From a checkpoint of a small transformer trained on Wikipedia.
Size: 16 layers, 6 heads of 32, vocabulary 19600, 38.7M parameters.
Architecture: rotary positions, untied embeddings.
Training: a variant of Muon for these matrices, 528M tokens.
MLP neurons of a small language model. Each row is named by its layer, matrix (gate and up: input weights) and neuron, and shows model dimensions 80-175. Each number is 128 + 24 x the weight over its row's rms, rounded and kept within 0 to 255. Numbers have three digits each. A neuron's up and down rows have the sign that makes its largest values positive.
After each neuron's rows, "fires after" lists the tokens most often just before its 100 highest values on Wikipedia text that the model never trained on. A number after a token or word is its count.

L13.gate467:115094132127100134167098111132109125109150099111101113203139109096147096137136111109139114110157115075092157131114146142135137108125172152161149084096128106138103147117107124137134154146085151152138147128097126131126133090125134097110155147111152136140098120115111110182115132104091114150
L13.up467:115141140159141162136127123122122138156119111148119099170147121109127108173153079097128161138127142119152131156080138129140114111108150182159129119141139130151121150157117094127117120160136140188184099149096119140150138132133118131149148148142167099117138152110102127136089143141136137137
fires after: "born " 26, "(" 9, "–" 7, "in " 7, "15" 4

L5.gate146:114131082165138140113125143112192082115153119110118122162102147107087117136093123128147170152116108133138134137094140138133141152109095123145152114089106146130132131139169119109098155110129134136112157133124104130136139149121119132078090132150099105096091062152144093149136100104105163100
L5.up146:127117134109134104131139111120181177168136093172127099132112136169091112134113175155145190137141111122159104132131130173105094116144154135131176107096145149110095109129138102117131140146168112121147152107176153164114166138134132148115157141126110131068102121141143130137148153122111151109
fires after: "\n\n" 46, ". " 38, "\n" 4

L5.gate529:164153124099151123130162125149179104126136168108142171126098126085107143104140133159085116139181146098102094118133125157127127132163108133129157118110072163171113144130148156163169088093139102152117121128123119145132070109095089085125120135151100185123115144128167125139167129095092136143
L5.up529:123149082118144126112137107151181103108154151119133100106092114134065108134163105165101109121180101135138095148111166138127116094137140141158145123140148183144112169153089137129130130119194157133132107137094078130090096155112098109140112146088107141145094130130163162114153143126124140131
fires after: ", " 22, ". " 16, "\n\n" 9, "and " 7, "that " 5, "addition " 5

L7.gate642:175096145094132142141118130139124064100133127145133103131105103147087099108113085116107121168168127131109143090101142110089095122154154140107108135085136134154145140084098097140124108110156127145127165137173152144168174158135103131117111115117119124121098142105133125129118109090158112177
L7.up642:122118126109148136136127151074145107121130127122106117087097095136074112176146121139139150143129132164144109172156138135101120171115136178143137130093158166145144149127092158122116113119148132162138133159142174139147129184127118136081162176100115159134123103122140121122116156111128127132
fires after: ", " 78

L5.gate282:105145106152127161155117133147127117149125115149197120124086120104167116185152095125129122114139116103086115136124130174140148103136137083113096103125137140156141134148119154122106096117121122103114108171115121149086162144138129122130104128127150121150155144116104141121093120038147136115
L5.up282:172109131134155118164134151114124152163093108098065133176159170061156103104120100131142121157148127159111148106094107119130098127084166137123129138091120077115157138127120139107141153185142135105141136084139136111133160178123115160128139111106127114105120157143140145175109131161128136101
fires after: "–" 42, "-" 24, "| " 14

L12.gate573:121148090107140145148110092164107127131138147143110164177129160128131124123096128137113128129131134181134111099143133128125137096164157105108114113163111128156107120101111095116153155138107117132117133135142151176128149114168143191115120111121098129158105128111105146170166109110160157136
L12.up573:127132123136149136150151149157112109127128136130137108148094142156143162132185087114157093120115144140138146128106090161143136140081146122081148142116100170112120112111123154136107202114134101077103093112122158115152101152144103148137138129119118144125157151135118152162160137120132101082
fires after: "the " 27, "\"" 10, ", " 7, "a " 7, "at " 6, "to " 6

L7.gate533:108136131154147143111135157121098156130094064102136146140109154129155156133095099117136131144136084125109118140149172102126154121138104159126142117075115105048144154128128119147103108143082112136092164139142172168121126108161111105111146128137106131119168130126135124166099093129109150163
L7.up533:149155126109148124125170114093142091133116093155140090153110105118059104126173117121139161103144103146138095102095165153121151149086122169130067117118140124121163152146155140110129093142077130141132127113140089148116122171103137084129114178129112129115144091098156151153121136139099118133
fires after: "–" 28, "-" 24, "- " 5

L2.gate292:117083159123119072152141129092119077117082137141099107164124087142116090102132105112097103150128154146129107145090116117108100121119109122114125133133138091125142138104151186151144125093119150115117161118180135108108130154113131131102152128086126152093124140141127109100096130128112116141
L2.up292:124144105105120109155106173154125112164117139141096154119119108137104080112126117143122098137118134147135163118095086125144140176143143129171114123152127108144096155139158095127114122070140124097081103182141176132153126109104105123165151116181115119148152084141089121111106137153157110122
fires after: "St" 13, "Dr" 10, "ca" 10, "Sr" 8, "c" 6, "b" 5

L2.gate856:137099141112151128094148150135147119158193115150119122100139137117101109162113098145160139114162105147126111123138147105149156096156121143151095138132168129163111163082130149118152105113142121112120172097160145115136132094130119107108131179116111104119149153130079156166101167137142114102
L2.up856:103126154132123181084113143163141115161152149158106137113121150104118125158160118142171130132169090094104151127114151143116146097113099126113106117141172135118144118134123122136129142137146113124138201112151130112133170135141115111103094146140102148103144166141109135187147122124141092127
fires after: "and " 22, ". " 20, "'" 20, "that " 4

L7.gate789:133110176130180120062106132150152119092118142142109155131138130125136138145099176128107139098139133160130148131132111144115093145106177079129112128107099123154138137115142112107171090128145112146151141132157125130129114122115106164126129123123101147169105164149126130136094149135124082124
L7.up789:117125105148140142087091112121157092113100127133115090120128106120099114184166133074131125130159121137135115124126122171127147127134175096149115136103168124152148136143078135129173138130136144134126119111135129122157144147135078130110107110117117106160162121148144095108120151139151138118
fires after: ", " 17, "B" 10, "b" 9, "An" 7, "J" 6, "V" 5

L4.gate748:142153129120149135109131170155110103151120122153122107171118149123118143126140181166136138149122128116169077126127167135160142115151110135131109110123092122115185102162139133135099139186121157110106150188172132143085111149091139113141127125152116130105110123111106133125151126119121107112
L4.up748:107154083093144140118125124117104088132138134121130125132186150109148131138112123148153141096184115164163107138117106116124141110129145121093159143150113123117118125110110126158142131121157121151152108124110134181141110091122090105130131125129153138116089140147128142166088083126086110149
fires after: ". " 47, "a " 16, "that " 6, ", " 4

L4.gate720:154101111155148123153130142100112137155096133109120129083154131131127128122150161105100087136102123161113127143147173117150113127147109137140121136090148140132105124170175146133191170080131110104134182118139113131155131131112139131104077148158149112103128116077137140133123132116142080142
L4.up720:146098129143144142167120103080141110076108113160136150103074107143096167143143113175096132155129089134116159097135145105137164149118155158115087138100137127103149091145089146127128154124156155167130053155120112106124112157126099111149137146088132125140147132128166126103078119125113179120
fires after: "| " 42, "," 7, ": " 7, "." 6

L12.gate901:136145118124132119117135129158136094131152105172117125090156150077102079097117116094093126135133107144108073153111121094145093113107145106165084150136121146128122179135145138164160129160127141110138143107150137116166093116120128147127156110122091086136129138122134138116126115103142144153
L12.up901:111157125147145111114115111148135129120156151103170130152068134095129146138150119148134155149119136102096094153128094118161212133120180135106090094136144146109120150102091099153115105151129183124123135135085139101175099122135157106107140102120100121154129153133108139082068104138110161120
fires after: "on " 37, "On " 21, "| " 14, ": " 12

L2.gate925:149132120113153139097172135155176107115150130155143123203157122126126130076084165137137129113105168151146115083148144135152120132125134103141119161158102153147075148136126158139098156121137135120096149125147146127133106113145109118080042127149123095133096147114203123126133162154105114128
L2.up925:146110120123124126107133125142160111067080179129123105144147122126129123163118111100118138110100122142156126075173126075191108135181139132141158124133137162160167147154164114147090102152129123136168167161107095105173140115103168120085141119107115168120168079188127162168161106117137101115
fires after: "\n\n" 90, "\n" 4

L7.gate81:129111134093166120098140166155108148090131123136122123120137128111127099133114113133123129131137139139162142108087125136129136160122101124109141153116138118135130081116115150100100142129111152096141097106150144134118107143168158093140175106125115083148127124111117088117148129115127130150
L7.up81:125102126146130083137127147130088134091112104133084139169154118157117112104128128114106141147124147118129145100151147119121140128168125140145107152131115142129095108148113089149153106126148126091142111080150130126117132128129112149120129113132131118151114094098163145083176161126119134152
fires after: "\n" 68, "Ou" 6, "/ " 5, "ID" 4

L12.gate1010:135162134111114085138123091137102095129128130151146107102177151155125107132171111109135080123159126197094091161158119144130108083135110091140067131098122109144109131087115095157069135108135137080150195139118134136098118150131112155151131120136112135161121133130119132113119096122108127092
L12.up1010:114170123079157094151144144170138173075132146155084137127096122091144128155119159138169124126146135087082120126166103154157135155086155125115126115112156181183122156100099187158154107109113109096128160118154120123101114144107082151167174160106124118155136113115086124117105143104146136121
fires after: "on " 42, "On " 22, "| " 7

L8.gate78:151100154140157076123121147097146127146111164134163146153152114129121128121134138098112152182116140138130084138108130156146086136135147132121131182126124104107091156141111141170114149135164155152120118095071176084119133119103148119146141157123097163087150136141122136125119165112104121143
L8.up78:100135107093083147131133143176137102160121141115106077150098121111141113130128130097116119122115117160143128157113120118125139139137119143170107102169104156157127132152162147142091114111119168116116139120136109098127099134158131134140167111132085105177079109152126099106137108090142126087
fires after: "in " 15, "at " 11, "of " 11, "to " 9, "by " 6, "from " 6

L2.gate656:136072112118097169132120146147119122134173153131085160113095108168114137143117149151148107152113051107130118152135129105146103165091106150138096102135148102101114150171142120120130119130123169117104134101140122114150118133132115140121112137123126139149142132126103095121103103129119109105
L2.up656:100147139178146112147057116150148152105179088173154127088117119165141107139127149115156100105139095139104088109173156119158095121140103127131083117136129112134154135135126081149122135153120121131142094099124209136133079152132104180131118158101097128119144126129130096116120155127107091154
fires after: "was " 48, "is " 11, "would " 9, "were " 7, "will " 5, "had " 4

L2.gate44:111148152104119154132113123106105139147107113134177186122100149145130141126105151095103140067122172121118126138136151114119169155113064129134117097090152157123105112150135187115124116130172145109115159120125133098124181139108137130129070120113125130139121134166166144110167120133156103105
L2.up44:110115128136163167171147126108119145157126081130164142125115102136139134139130141105175165102121152154143093122134145134116120132106099123095128127109121162116134150118131151095121144118142117104119160109097136157141105144081155153107120137135074160123152135100124098092152111144153152116
fires after: "\n\n" 100

L5.gate851:110168124146157105132144144107143120152152113140139101121134129166121111108147125184148102119131116156088084100139150110103135134121174099135142088082113099147132124078091123128163114133148123099123120136170130139111119132103120140136151174120141126175102139158095130136118158065121116119
L5.up851:094114117133078135125137137107097128116090141125157117119162088131134101121141133130163131098132103136106152124141152083138127096114138116106132152122142161112139122143121157164117113135113119145152081119145141102186143115104090120133087114118131098130129148138091181155130106151114119127
fires after: ", " 55, ". " 18

L2.gate13:093135116108111136095113110142124108114139128186112119145076194102066130127139166136124139112157125157092124131155112150134128136105114134161091141131098147164127163124107109146083144166115134137141143096114166120161111135090138166118122116128103156122121161078124121102158155089094089164
L2.up13:085096109148083160138141136119146112101146103148115152108132072135123154069154140153133125151130156066136084126147153056111134125168148108101118098152139126096153087136165088136139143090111124079139112155127107150155110115124108101155105148131090148156162115086107136141132099122146171154
fires after: "was " 20, "is " 15, "(" 14, ", " 6, ") " 6

L8.gate974:120112105174131148082158118128119161116124111146136163133127117160119119078136138139113120126115144091119163137160117125140138140132125117133137116140186129147093151110099090100105140127150135131120158152109152145156101120132103105164095092085133145127109113140074153142140110106133131139
L8.up974:139092101147125146116172099138171180109154116145084150102164123150128113134145152161133114134136141136139165115145132104165121151168126099122121112125119143115104157087095096145150105129134121098159173118123103143117118111157127089104109126122132141146126095151085133147147115114116121129
fires after: "the " 35, "was " 9, "'" 8, "is " 4, ", " 4

L2.gate482:128104117118132124149139161151121158111116126125132152155138156113097126143119129150121077145111109100124154141136180102161086133158129175145090133082119076132117142157150111137115111119119145123140102118089137114095116108115094128145179170092192127144111134134154108107079108162137151120
L2.up482:126088161139113127143095139138101179124127158097160165107139103162114074116128157162170151130169127060122107124146155112146135088124127154112136074129086166155154093131103118126091135122130144094122145148133160109137151074160107160156166163077159114142133124114118104154067146099122142127
fires after: "was " 38, "took " 9, "is " 7, "went " 6, "take " 4

L5.gate955:137151144177081120117135127091133131103090135120160146174134086182157118123145136110141142143116118158142147104136115141108107147137112171127091150108145118123194160147121137160112155137143158155162153085107142125125094162143130131130088116090164131147120132159156160117165156128099125066
L5.up955:129126159153149161119128121136143125150105149137141141140116140163114181142116112107124126107144146121141148148179129165118108110116101139128070106131146171161177134157125135123142132193121145099114138177159158090097121167122159111113122113117127170158127111089121129123132087142097153159
fires after: "\n" 39, "- " 17, "R" 10, "• " 6, "Pr" 4

L5.gate816:154140164124119112141170144132119137062150112133168120142153152111122132121109135126124103133095141141146120147137180094101188120126127098114132126080080117148143118099085111168140149123134144172138156117130109066154170135166144078128111115104125118093109132132154161157149121093110102169
L5.up816:115132192116135158123094095137131095109104156157154120109141114168144107136122133149140166104153128113100136169107121119139095156142110150096151153116141117138136134121116113128143140192114126141125070133172157128138155122110117121122134154132127099115087086108150164150128121158108093144
fires after: ", " 69, "However" 9, ". " 8

L13.gate512:147102106103123097141127135081127114118141148131093133111135101164119121139142123088172122137099087118159182113143108110132136115180113128110119127121111063128126117105088128156130104138104114142124103161175159198138123134147098125140127136106106117130135118130119115129154167149127129118
L13.up512:135118144142081149130138125080123123158093179100146129171118109092158115082104117099121127090168104165092138133139170104165075137158180106146128127139141134122177106130134129162125115082113140120124113151168147118133104147121120079087148146125125122118112137124109105095128121141138087108
fires after: "| " 61, "; " 15, ", " 10

L2.gate362:068081147168107136142128106130124138110132119119126156150166155149133129089077103136096188154134105137121103121101118101165166142127131165120087091120138108116126101163090162161168100140130146146120144134112132154103129157141108130103177091134119116111152141147162121105133166141104161136
L2.up362:156187117150120146126155131066119118121094143127125121169133129135125150111120122152125121172132109087103133129086077101114092157131100090122098120111101170115131104114117144102155104150076112178089080150166147123092140148116124142123147139117136097099077119145136139124161103122133133119
fires after: "at " 36, "At " 18, "- " 7, "| " 5, "the " 4, "\n\n" 4

L5.gate877:150124122104109110136137080118121103112150160144134124102153157140154145123131162119137152171154119088117115131124178127145124053135117119099123097169134173099176084132123122137146123154118148102096086116096162125133129162107119156112122131139149121103124158138118129166110094150105099197
L5.up877:138104170069123163163162142106172131139166159141082146123123076140137107172149165144129129159131147090084126117110153063130136122152108105149126155129146111089120125103136110118163138126164126124085120073135152172106124126110172145135112112131125099143096122129106131103098142139080137138
fires after: "| " 28, "==" 10, "has " 9, "\n " 5, "(" 4

L4.gate864:077172108116152183120113126109123148073106120126165102132144138119125132133151124138158134107187131121119127106108169109151142159084126109144143164136125171128136102061135111139098119131141150095133092116118090169146133143167105141156156134124161132133127146151112128118129121149093147193
L4.up864:142133127133126141142151129120121111098048114140079124170111121148131108119108100131171143127124163147142138141132093144138131131079146085126127120153151165134135117088143098114100141136105137093149137097153155104078118148100105144104101127135130150147117157103106148113171091144109148095
fires after: "| " 82, "\n" 8, "- " 8

L11.gate687:140143103089143115135106105147134155130110116141133145171137103134175155137141166170120113104095096127140117142126103106159144133135184084143159142132099147128081119150153074147093113105137174094112105107075096131149148133129129118088114174129127148065120154151160114130144116094111142100
L11.up687:124118127141196121138115159173119127122084125139145137175118111133137106127122157162105121124110068094154123133124108146159113088130178108131154198122138118100126170139140143138119130133089118154150132147055080100151141130110133146123105162133148080121131137119159118096146118151148157117
fires after: ". " 36, "In " 10, "out " 5, "one " 4

L8.gate939:151131127119127134135144145097099127127114107123116164092119115134077110104147147157130152129128105117089122119106167146135129132119125127123165109176103123102165145117171122087132135182116107132160118141155160163111116130113090135169105101129107101120129118071104142075124153119125109118
L8.up939:106138123127101141130129107124126109138148093142151092118109175122123122121157125161133145131122136113120125143128120145110144127138153123102129120146136112105164138136149109126143153172155141106114102132072103121122126125137118138166086137114118137151139135053117083094142070137076089152
fires after: "in " 33, "at " 31, "of " 7, "around " 4, "| " 4

L2.gate460:115142110148125109116119153118120183102124135113159116117168141173118125135136104114186131114122144142118116146137132144117131163136123117124075128101150136120167171115150155160169124169167126123140127129145149077134130159163150105106125135147107088135115097146115115148120111114128166155
L2.up460:155167099123073140108111103136156110139155123119095128157093068172112130160095134149080099148142125142149151103138076103141129108086135099107175143147113112097123136128145123069078157119133102099119138147146177107106116123129155114151140109160158141144132136128059111081158117140142136099
fires after: "St" 18, "Sr" 12, "Jr" 12, "Dr" 10

L4.gate218:107074126149116138132158157139119130160156133128116120128152135140140138141083154109088162169138103139124111140170165082089121126158151161111159144130113138136168153132145129147110124129123172132060180133121126132124153131114110153136115069138093092091142153129153161117073093132126127129
L4.up218:125146141119111140135155115148119115176080158133140108130164092172095134109114153099137132087139134087122103085106143128141111150124119140118130126137160138136146094129109161119156094143116151118100139127111117147170113127122085132111071106115124127142117120163131137072158088176113116061
fires after: "| " 32, "- " 12, "FI" 4, "• " 4

L8.gate952:116113135097114142111122114145097150121144146150099160111181141109128155118104161151095166113128184126140131160106141116127111126140135129121118113142079148114110165107109128155104167152133130116108103143140088109127127139108170095126164076128130137167116172152142112117075176103151149125
L8.up952:120138119126119177144135132113142111143128126106117117115137140155134160104124119140116147175184075149082110158130107125113113101153119126144124130113101171142119104141138078146141153124133090148111127134151131142159124143088136146107108113169135146112090136108132151151131106141146121118
fires after: "by " 18, "the " 17, "of " 9, "at " 5, "c" 4, "to " 4

L2.gate364:092103121142130122136125121117074150141132182163152134161113091150132146095105134127132113131130116144124106126146210161154116122136090172144132068124118158166137168084129107134119163143104117109119125153130116188140136156130072157169158106105130125106102143161157165135132134162105095167
L2.up364:133122157126169117126091131107092129129132094149156104165126109148116126102139113128178088108121112107115099110143172128105139129112129151099115085143133172181142111125130116121176150107118113117074127139117104164134119132138109166149123166102140132129116153132146129122136122123121117131
fires after: "was " 21, "is " 17, "- " 14, "are " 6

L4.gate994:144121161150142124159107090109141178134145108150099102147139100189148130126114105109108132110149127119113132152130134127125135129128109147124134119109078099146161105070140132100147140114132141097094182107168089122150145144160116137142131123143111142125135182153148146093071133123132100133
L4.up994:196127141125152134094135151124127201143082081095101148142130122127134112104131129095125112128137101128102156125146164118148151130102107131147150091136140108138124075115129146124124185156113134120124110104154136120137122100142117144117141133133127107138134118158120114095121106122143137128
fires after: "|" 50, "\n\n" 8, "\n" 8, "2" 6, "4" 4, "All" 4

L12.gate895:165161133144121130174146116107149094101151144116136119194162097106141148155074166139128160139116141141166126139167159117122130115153145135151111148128146161137115115111087085114122159114123158139128155118180139137125136174146088115107119115088109135113144113131186124112139122090106137143
L12.up895:152149086141118147131102127138105161159143112101138166120137107123142125123135141117173144163106100120128171164163141130112139125084123146132106101141160178137126115138128133096126143103145104103090152128121116145151173126148167145144126147126131156133117146104158123124104139088142132152
fires after: "| " 29, "\n" 20, "6 " 6, "9" 4, "Set " 4, "–" 4

L2.gate889:110179140124109152169150134097118166131125083137127090141166146134127107135146151122112133136121111147099099127127157139164117119090128118106127133133099137127157178116171127180110120193127131134122162118092134114136128120118094111080160144132081066110113079104110115103101172091108131113
L2.up889:129219157157101151150133142134079115096127128149113112147156159125120152090139119144104083118126110155159101122118169126140147130128140103126108140136114143132127115148121076156083101152114079154101143116128169106136094114112117151117129139083129103108105089124134162087121129104104146128
fires after: "on " 58, "On " 32

L5.gate124:115070140138112119140113130125170135113090122117124104136116111146109113113119154126119119129128158149125131126119131131114134137156132136128087122066100171126113081161110147117092101122103115130139161133095173100146130160101129114149110144116147129093119129140122134109145108045118119114
L5.up124:161097157157121105149106174140150148112109100150140143113108146136130113068115149145117120125115128114165146106149150120105125149113153111132099125120110189144158087169150118096119127210095139136182182136117171119170152144105103085119142116108124144111122109162147138117098100112120115095
fires after: "\n" 58, "5 " 4

L7.gate121:153105127127124130099127192136106131134130160138158149142108131057106143131079151149104105145119147100130081123100095122140128099121119126153131135142088135111099092117172129119124112137119120096126119139136185138112118120127126154175147106074137146128126134148140149095131173133118157124
L7.up121:114127095100104101109105141112144106116106155128173105146157116124131123151104108102148172169125135110124085135107076160097170085119152131138130120141150138141173130113162099145148128103118105162161113141130093074095085083117150157146157110130135115133136087122154138100187123137103124115
fires after: "of " 20, "in " 8, "by " 7, "for " 6, "from " 6, "to " 6

L11.gate744:073125164147128161164119124133138178114148078099141127175075122128150146128129153118096132094183143159137133135144118126113133138114093117085103138169141165135131153102130127081111120138172121091123088109144109120182117135130161130108091115125133159118116144160108126140093110103146164139
L11.up744:158152123108114130124119099154145152120109109105133130074142115136171137118112136140159127128112167132125167157129120188130107142136137102122123126098162147144146101124171170153101126069081138094095107121096138121118107142143106119151114135125146161146139138114095128127149129143137112170
fires after: "\n" 20, "1" 17, "\n\n" 11, "0" 7

L5.gate761:185089106153167140090166156134110146088130131135134142131178130114184141147099159150144116106115120136182120159155111115146135147106110153139127134114140162123139122127129114117160146108130120116113074116098146170138149157125076113125097153162126082118147131114169099133147118155161140153
L5.up761:118146143118101146140138159105154079144129104095112163111089105127141099101136114139128158143118154154114096091157109088129102175094149160150090142140130121116118142155126146145181125116155111128112145118145127151171154114148156139119155116098122114098091121131090152090142147088104136148
fires after: "the " 33, ", " 22, "| " 6

L11.gate1014:134094155107196064149136194113141101096108123147162128115113117150158154135131124105126113088133155134102110129151125110146128115145145144133113132154118141141112120119181118164129119138167177148073143152115108150156117116128111102114121161136155122087131106134171185134149135130110159126
L11.up1014:139145158193114139135152136069127111100164134118126159124103134177134150128115119107099112148129102128134100104146158140118102149128151070191128134066148153172136130141143114175185133171101116126082121134093156110121164103116081112136131108123100099099133125149180143120125166153083133158
fires after: "Gr" 43, "F" 5, "Be" 4, "| " 4

L4.gate252:107089141155139119128162105138116134166121094154129100144100112081130143151116157144133148145102122126154076158145168127146168137146093103095157114143119149131139145140117146167145135103108165091136163134126119125096158151123150115147064109148121127119127121144105141134093086077158109126
L4.up252:103106120128138122147148165138142123151093111160153150122110156082113104092109119161129124152156122116183176173142125137129125136115117131122164170153118138118139105106137158142091130103095109150149100134118141139148110078116132177162136133128122095124101140126130179160151118186187107133
fires after: "." 28, "/ " 17, "with " 9, "to " 7, "about " 5, "was " 4

L2.gate185:130148103139146129108118123099172120182147113105119111182137142123167089184175144170126138139114121113099113135106148119096108141108094136190174117137166137124101104132135129101141146121123099131145121122096133080174128154072142149147062117148127111124116130140112115112101148158089107139
L2.up185:150159145121124126153138141164152135109141153155118134125185110164096096114079160144139169148092141118099131101110139103132099104101118100117143117095118108150144109126138138107163169120121163129155116119120147136126152092124117132152135128112163171111145124136092152131144149117097095138
fires after: ", " 22, "in " 19, "| " 15, "of " 11, "New " 6, "the " 5

L11.gate189:127155150110151117135121094132150153125119117144155120149135107157147143137120155177083101147125141134151099130124117118161129123161133105162134145163163127146125113096141151145155152101140139157123125144088121110140135157098155153149137112119142138138126120126134123161121111165147124152
L11.up189:157160095143157137135141134135092055107142133118142085124115144170093087145160096194140156160120093119116132112125135127111131158144149109120132132117090127116157125114091132143116179120102111115163105146098062080096113107116143105139140109136101165112115142156124158122136132121157156112
fires after: ". " 44, ", " 17, "). " 4

L13.gate728:126132082087082125104122164140106154140138113152112125140146094133137126114171130149124112099158144112119147149112112135110124116166131100102122149138091135148135093121085118094122132135119101121137097097140173119088110121145105159070132155126097103100140125108133120120177121115130120115
L13.up728:153101141137097148143175142134175145098141136134122151133124104133150100100149151118188141119132187138139104126115124118118146119120172113065128109123138093183144109144144124134172108143144146121108079132134166137145160096154142114105092092104182111166130155105094142105132098136118134132
fires after: "'" 20, "of " 15, "was " 9, "became " 8, "is " 8, "as " 7

L11.gate1003:169146151134090135148094113120116145095108073120143112143135127112146141090143161122116154116155164135133127111140149121124158093106159176131118142095135116167084136140076110129147111135075155069145115123118153137116113111128119082118130155163108184123121107131131129161141116116104133167
L11.up1003:181118133135130107127122135118108130127107135096131152170142109112150112145136148094147112156180124152104108091152142156141136108114130177099148113119141128120126126131112135101116125130136150072119124124132136170105125131104148149111112111079123114181125149122182118093130115153124132120
fires after: "| " 32, "2" 13, "3" 8, "1" 7, "0" 5, "4" 5

L4.gate838:133132116112144120164135152161165147157153112158166151119132089125124134121115115109165128143153121155100091120183161106153134114127110176137125107127117098127139160092126163098115102109146162113130168157134122178131156150132154131111085165139157088138097141131143157131126128077125140164
L4.up838:142111115121161133124151155127113088081106094096161137106170140107128087145085129127142086154131135155119151139145147120142112110165123132123132100139130182120115107130113134104145147145109137138068112149123159108106128116132169111146161098121133126093147126117134162168132087162107112118
fires after: "| " 79, "′" 4, "0" 4

L2.gate975:146100135156107135139121143114145150157161120123122111115177153154148101098178151153154133103114140123113133076139114120109112117125154125078114130119107136129083135136142114147150133124100144117137133169130075116128104129126105127150146152095143184141122161150139101109114094107083112090
L2.up975:161126179146104163136120117122131167156139128142142121119122136187121131092123147162146148134108113134134118099114162156130126113102143081073138085143119123148117135144157097120169063115124140096167148125142128121134165114120120117158109123112157180117078139123132122116101101117072149117
fires after: "one " 29, "was " 13, "'" 11, "are " 10, "is " 10

L5.gate85:142144150075164164161150142133080126140131087173151124139113105149092106157111161150138118117122103122121110138170218115105151124153113118100099112109077158140122133131125171171139159113154115123113126107143152133130152146150092081108090109144132134117098196101154083086132104094131138109
L5.up85:102130098143145131108133128092150128095126143155092145125120125140123117119136143119101145160143144129110127144166137152147158158143108131138079105165146127135118101128121138085128162107083116123197115136136124148130093116109133166182135161148053107087164108146170134128129097173145113127
fires after: "\n\n" 80, "to " 4, "as " 4

L5.gate634:173160124114163115126147148127125139160118105139159163109111087140147116125113126147147125150109095135145082145141152096143134104149114083114122117092099147137144105113137126141180132114159126130121111138138098133104081132141125092150156142100145135098101142132160116140127133147156151157
L5.up634:143068165131099159153133140109114130118109138115143109056133145154109124124143132153097155181138109151155120109118117146130142122140121126180179103132110162133078148149123134144089092119126162144133150182146140117175055168123137120151132149130113151099160130131127112120183100161115117109
fires after: ". " 57, "In " 12, "\n\n" 7, "). " 4

L13.gate337:153118125166100138144116104127145168097128117143163107099132096087125101131129116118122132144119107111087148108152140150160095128110140154091150133138118145146135166105107132145154145134125130138142187114140141142159104108147105120122148083099156130151140128099141124128131123125141151117
L13.up337:118137121171148101118119147153101150086142097166165109111123120109119118092146097105129164125149140146117147165147138098176088161123141107141138149128095133135138153115092126151157129141089154077133121094096113202166130142154126108134155138162081153163112126107083118121134179132190162121
fires after: "on " 19, "\n\n" 12, ". " 9, "| " 8, "born " 7, "On " 6

L2.gate826:111082123162095122107169140152156190093176136124077096126106094125115122114140109103178105111105089136152139107153154121153106104098178114085108100124113125114124136127129135166135127137118123097162115139182085136125160112128103119100135154121156114153143155128121125109098124130120118082
L2.up826:132131116151128092119125183128121151091109133148131135126145140176127115151120146162175093097091100100142114108117161120100114096149178171115105127108153066131118115131151133139151124105171174071140134109172122163116138128140141142138149096091125103143115160120127137128080131103141178103
fires after: "was " 30, "is " 28, "as " 13, "one " 10, "became " 6

L2.gate69:101154136128193132129182093129112146140116098093170151188113113138160184145159125125148124151059154133135098106105128105114124150127119131186119088124141154140145132130139140114147109147103150092098148089124114201149180111098117172132105130153108131126118133122152083099129158147100153105
L2.up69:144166139114120120120183084091142106159110135125137117167117120142110137148139137144145123136120140144070106136158133092130140109125102156124109042148106115097155138123149154136157160142093166083131144076121103166161165129108140146145117144108122120164123130119143143117136131162140142109
fires after: "\n\n" 64, "Tol" 11, "- " 5

L4.gate258:157114137135125109124148116137134170128096114108114078194145140060131107117140136147118139116161121159168092114106101149125129159119082120135170165167152112163098140156176129079146119099099103064171158114128127091095116133111153129102125155099102129132124100129093116133147131112134113146
L4.up258:135058135130136123146094123094128124139140098107180143118137137117158157095118092169146145122170138142122158116114113129136093123147089107135128144137109080174111114094148131088103096151106174108104127132120131101097133107137139151143129123125118113173153123126148147144137129175131164131
fires after: "3" 17, "2" 15, "1" 14, "4" 9, "0" 8, "5" 8

L2.gate126:114093139119120129130135128137110117085150157134130129158158098208121089169083131101161129098120109132127138134112134188112110151168159141107132146144159159142155131107130155112139107144091147116112122152096121107068117123182105172135113087153138129140114105158154137147130104084117175100
L2.up126:126100111136090103153159113125098120110130120147177108104137126111163116106102170154168109081070138144109132087112179138087148149153133121094137153117154125124101100161167086144122143163105136137105097120118146118160147158139130131149146131158110115097170102110153109112101141103117145099
fires after: "was " 31, "- " 14, "were " 8, "\n" 6, "% " 5, "(" 4